python train.py --n_head=6 --norm_eps=1e-06 --rope_fraction=1.0 --beta1=0.95 --train_tokens=1133000000
MLP neurons of a small language model. Each row is named by its layer, matrix (down: output weights) and neuron, and shows model dimensions 32-95. Each number is 50 + 12 x the weight over its row's rms, rounded and kept within 0 to 99. A neuron's up and down rows have the sign that makes its largest values positive.
After each neuron's rows, "raises" lists the tokens whose logits its output raises most directly, leaving later layers aside.

L16.down597:46 43 42 58 49 44 62 48 58 47 63 40 41 48 58 39 59 52 40 52 47 44 45 59 51 45 53 60 46 32 43 66 44 62 45 75 67 49 42 47 29 38 51 61 29 37 53 33 32 49 48 45 52 59 49 54 48 51 44 51 53 40 51 50
raises: " direction", " leadership", "face", " watch", " a"

L8.down1740:38 46 47 39 54 56 40 21 55 59 36 49 57 34 46 76 75 34 35 33 59 39 60 39 41 50 40 50 37 35 62 44 43 45 48 28 55 77 62 62 64 49 59 81 51 70 66 33 22 42 41 63 72 46 42 45 58 37 73 67 38 44 52 52
raises: "heng", " Zhang", " Chen", "ao", " Chinese"

L16.down1855:61 38 27 49 54 52 56 43 53 52 66 30 65 39 62 51 35 44 72 54 42 36 50 50 50 52 54 49 64 53 64 55 30 46 27 52 57 43 42 55 48 37 27 54 44 42 51 37 67 44 66 42 28 63 56 35 40 44 42 32 22 39 35 66
raises: " famous", " apparent", " possible", " possible to", " more"

L16.down1096:21 46 65 66 49 69 36 50 68 60 75 47 45 50 57 45 52 72 48 52 50 48 27 58 58 58 66 49 39 48 29 54 52 37 50 56 36 60 47 49 65 36 44 66 43 54 70 40 69 36 49 76 52 68 39 71 52 41 49 46 57 50 71 59
raises: "s", "s ", "s in", "s'", "s to"

L16.down293:38 62 32 40 38 48 36 59 51 52 52 50 58 67 46 63 63 49 47 58 56 36 48 59 55 34 52 45 48 53 63 51 53 38 46 34 61 45 56 37 36 64 54 46 62 65 52 76 46 40 15 71 50 60 64 62 72 39 42 60 55 45 68 54
raises: " to the ", " to a", " to N", " to an", " to f"

L16.down338:69 43 53 47 45 51 59 53 34 65 47 68 78 54 61 60 42 36 56 37 40 51 56 53 36 35 65 51 60 53 54 48 56 42 61 52 36 31 71 45 65 56 43 52 41 46 35 51 66 47 36 48 85 49 60 57 43 63 34 57 49 57 33 58
raises: "a;", "aa", "a.", "a's", "a,"

L16.down1522:61 47 55 35 73 48 60 45 41 44 34 23 53 55 67 56 51 27 43 30 51 49 43 36 41 58 59 66 52 55 53 39 42 66 38 36 36 50 51 39 55 59 32 36 38 39 57 36 64 57 56 47 56 28 57 58 67 58 70 53 58 52 57 40
raises: "ress", "out", "ure.", "urt", "ors"

L8.down849:54 62 55 43 38 57 54 63 70 33 66 69 31 39 50 48 42 38 50 61 63 50 71 46 62 39 53 69 71 60 60 54 53 59 49 48 50 52 48 55 41 38 44 47 43 36 69 43 46 71 43 36 64 55 73 44 56 33 64 41 64 57 44 35
raises: " north", " east", " south", " near", " northern"

L16.down414:54 40 61 50 47 65 65 43 30 50 69 50 52 46 46 41 47 34 59 54 31 37 46 79 35 63 57 71 29 66 44 31 37 48 53 55 41 45 80 62 59 55 61 58 58 54 34 31 55 62 26 56 52 50 30 55 60 37 38 47 52 62 41 50
raises: "hood", "ture", " demands", "reet", "ration"

L16.down1194:62 41 52 66 55 62 38 50 48 62 50 56 61 42 35 59 55 58 34 39 51 43 38 45 44 79 47 62 53 47 55 25 72 57 59 54 55 39 48 40 44 62 42 50 57 36 60 57 62 68 42 51 64 37 57 79 84 69 65 63 72 55 52 69
raises: " capital", " town of", " Empire", " walls", " town"

L16.down1450:48 37 48 46 45 58 46 47 55 41 55 51 70 66 42 37 32 59 62 43 51 32 54 44 27 60 48 40 40 26 62 60 46 54 48 48 20 57 56 68 69 65 54 44 55 62 46 58 71 43 58 27 52 63 77 42 49 35 54 49 52 52 46 65
raises: "em", "ep", "emen", "ert", "es"

L16.down51:54 38 54 37 56 55 53 61 38 57 49 49 48 60 75 51 41 36 43 64 48 67 52 57 40 63 43 57 63 53 54 51 47 49 56 49 48 47 50 55 40 61 46 56 69 61 58 53 34 57 48 61 65 51 38 45 41 44 48 47 38 44 60 52
raises: "ating", "ated", "ated by", "ated in", "ated the"

L8.down171:47 71 46 54 51 55 39 31 39 45 79 57 10 49 36 43 51 58 55 51 69 45 35 61 36 47 67 43 55 29 63 35 52 47 59 52 36 54 48 55 47 58 38 29 48 55 67 55 44 46 31 70 58 49 36 50 46 40 35 42 38 57 52 44
raises: "s in the", "s as", "s to", "s in", "s)"

L16.down1040:63 47 54 53 65 66 40 38 54 49 71 57 21 78 76 61 35 35 63 36 44 53 50 33 57 57 58 35 39 43 40 58 46 54 65 40 46 52 37 30 91 58 56 68 62 37 74 34 52 49 65 36 46 67 49 53 49 39 53 37 60 72 47 59
raises: " national", ".", ",", " and", " a"

L8.down372:53 39 67 58 55 41 47 61 53 53 45 41 47 41 61 47 54 53 32 72 40 42 54 59 49 37 46 56 35 46 70 44 77 44 50 65 60 57 46 49 54 39 46 68 47 48 58 53 49 49 51 58 50 48 37 33 47 39 44 51 63 53 61 58
raises: "\n\n", " The", " In ", " At", " They"

L16.down785:59 39 57 56 47 53 40 30 52 51 27 56 37 74 60 56 54 38 38 20 70 30 37 36 54 63 52 60 51 52 33 48 56 47 49 37 39 36 40 72 53 49 44 46 68 58 55 57 48 54 53 51 51 60 49 34 66 57 54 45 50 69 54 43
raises: " of several", " of these", " of ", " of two", " "

L16.down2008:64 81 28 36 39 55 61 35 56 47 63 41 42 44 30 45 46 57 75 54 64 67 57 41 68 57 49 54 67 42 57 42 51 54 58 55 54 45 56 51 51 48 61 58 47 37 39 51 41 37 32 51 51 40 64 43 69 39 52 63 74 52 80 39
raises: "99", "02", "20", "98", "21"

L16.down1751:73 54 41 62 58 63 56 53 45 38 46 63 40 50 45 49 57 31 48 49 69 51 40 45 53 48 29 40 55 37 50 63 48 44 72 38 69 42 66 52 30 35 29 41 49 39 45 20 58 50 61 38 72 57 28 51 40 39 36 52 30 60 31 69
raises: "ure.", "ity.", "ities.", "ities", "ure"

L16.down1376:52 33 50 54 58 43 51 43 51 59 36 47 34 45 69 63 45 47 39 38 61 41 42 62 59 42 60 58 86 29 65 44 36 40 39 52 68 47 58 55 20 66 59 54 48 63 61 60 54 57 56 66 49 48 47 36 58 48 40 50 51 40 69 30
raises: "ached", "one.", "ub", "ored", "uto"

L16.down147:55 34 57 53 46 60 55 61 35 49 54 44 35 45 45 53 45 58 66 54 58 64 63 47 39 56 47 50 42 44 46 63 34 53 33 27 50 64 48 19 33 58 62 59 50 43 26 46 59 52 66 43 31 35 59 67 38 57 46 53 38 46 72 49
raises: " | B", " | The", " | E", " | London", " | I"

L8.down641:48 56 41 58 84 41 61 44 81 53 51 42 52 70 47 40 32 49 21 60 46 46 67 54 50 17 48 57 60 33 58 57 37 43 40 68 49 46 42 26 52 52 39 56 36 56 57 38 38 58 46 68 60 39 46 40 52 42 57 40 51 49 48 26
raises: " husband", " father", " family.", " brother", " family"

L16.down664:30 40 61 93 75 54 46 47 37 49 42 33 48 55 56 59 65 53 33 48 52 49 49 40 42 54 49 51 51 39 36 51 29 75 48 42 49 61 50 50 36 40 60 35 28 33 32 52 55 76 59 54 57 44 44 52 66 39 60 33 63 77 73 45
raises: "000", "001", "002", "022", "003"

L16.down1356:59 59 56 57 49 49 61 48 73 47 60 60 43 65 49 39 42 55 77 57 37 33 66 57 66 56 39 72 51 54 63 47 73 50 45 64 43 25 49 52 48 58 46 61 58 35 48 52 54 63 42 47 30 58 57 53 72 53 40 52 30 49 45 53
raises: "ation of the", "ation", "ation of", "ation and", "ation was"

L16.down1905:68 39 45 39 55 53 50 56 47 64 36 47 58 47 42 47 72 37 50 46 61 56 44 49 60 42 40 43 70 52 27 53 37 57 60 55 61 41 36 57 54 33 50 39 37 52 59 53 52 55 58 53 61 27 58 59 43 33 73 39 46 47 54 50
raises: "es were", " have been", "s have", " have", " has been"

L16.down307:65 47 46 07 40 49 40 56 82 38 39 68 35 54 31 84 51 47 45 31 49 40 40 49 36 45 63 49 40 53 44 64 57 52 37 36 50 49 32 33 18 61 57 43 24 46 29 29 32 46 61 54 55 54 49 43 53 64 71 58 41 38 40 61
raises: "ler", "ollah", " CD", "- N", "-Al"

L16.down1849:71 62 23 37 39 41 53 44 50 54 58 50 44 40 31 37 52 27 59 72 44 27 33 59 47 48 55 65 45 55 45 54 54 40 53 32 48 51 47 48 52 58 49 25 53 34 50 39 60 46 40 48 42 43 42 47 32 62 27 46 50 27 44 36
raises: " play", " traged", " plays", " treat", "-story"

L8.down499:59 52 33 78 12 45 67 61 49 41 30 66 31 62 32 41 31 42 44 33 35 41 61 84 44 37 38 45 45 38 75 52 53 58 44 67 74 32 53 58 34 27 47 66 13 59 43 52 51 41 72 44 78 58 47 48 66 37 45 40 52 45 52 60
raises: "a (", "os.", "a.", "a and", "a R"

L16.down77:52 42 49 56 62 45 48 49 68 39 50 67 48 68 35 57 54 47 75 49 32 38 47 67 42 57 47 49 67 46 45 36 48 24 67 32 52 38 46 51 49 51 45 39 41 68 58 49 34 34 53 56 54 43 54 56 47 37 28 53 55 52 51 35
raises: "ate", " down.", " down", "ym", "i"

L16.down945:30 54 34 31 52 62 49 55 54 60 26 64 25 50 36 53 43 40 45 47 67 28 63 45 52 66 52 43 35 50 52 42 72 53 45 70 43 44 46 50 72 47 64 43 38 40 34 47 49 55 40 52 48 34 59 69 56 44 66 51 71 37 72 50
raises: " about", " of", " of an", " of s", " of what"

L16.down1454:31 46 43 56 31 43 42 62 63 46 54 54 24 21 37 34 53 40 54 55 44 43 62 50 59 50 46 48 40 45 44 46 56 41 34 19 46 37 32 68 49 62 70 54 53 53 63 47 54 39 62 86 60 44 50 54 38 42 57 56 33 38 54 56
raises: "ruz", "alt", "rant", "ader", "alm"

L16.down84:48 48 47 63 36 41 43 63 50 72 45 57 44 77 65 53 63 37 50 68 47 46 54 53 59 47 49 40 53 51 63 53 55 56 39 50 29 54 43 35 47 64 47 46 46 25 37 49 58 44 55 42 34 33 58 35 32 74 61 52 64 35 43 71
raises: " for the", " for T", " for a", " for their", " for"

L8.down1338:72 57 64 46 62 56 56 64 46 73 52 49 57 65 54 58 41 53 58 40 57 72 35 51 50 32 43 59 53 54 51 42 40 60 38 75 62 67 54 59 62 39 41 48 50 72 44 42 45 41 48 59 39 45 54 47 46 60 59 44 63 51 65 52
raises: "man", "men", "man's", "man,", "man."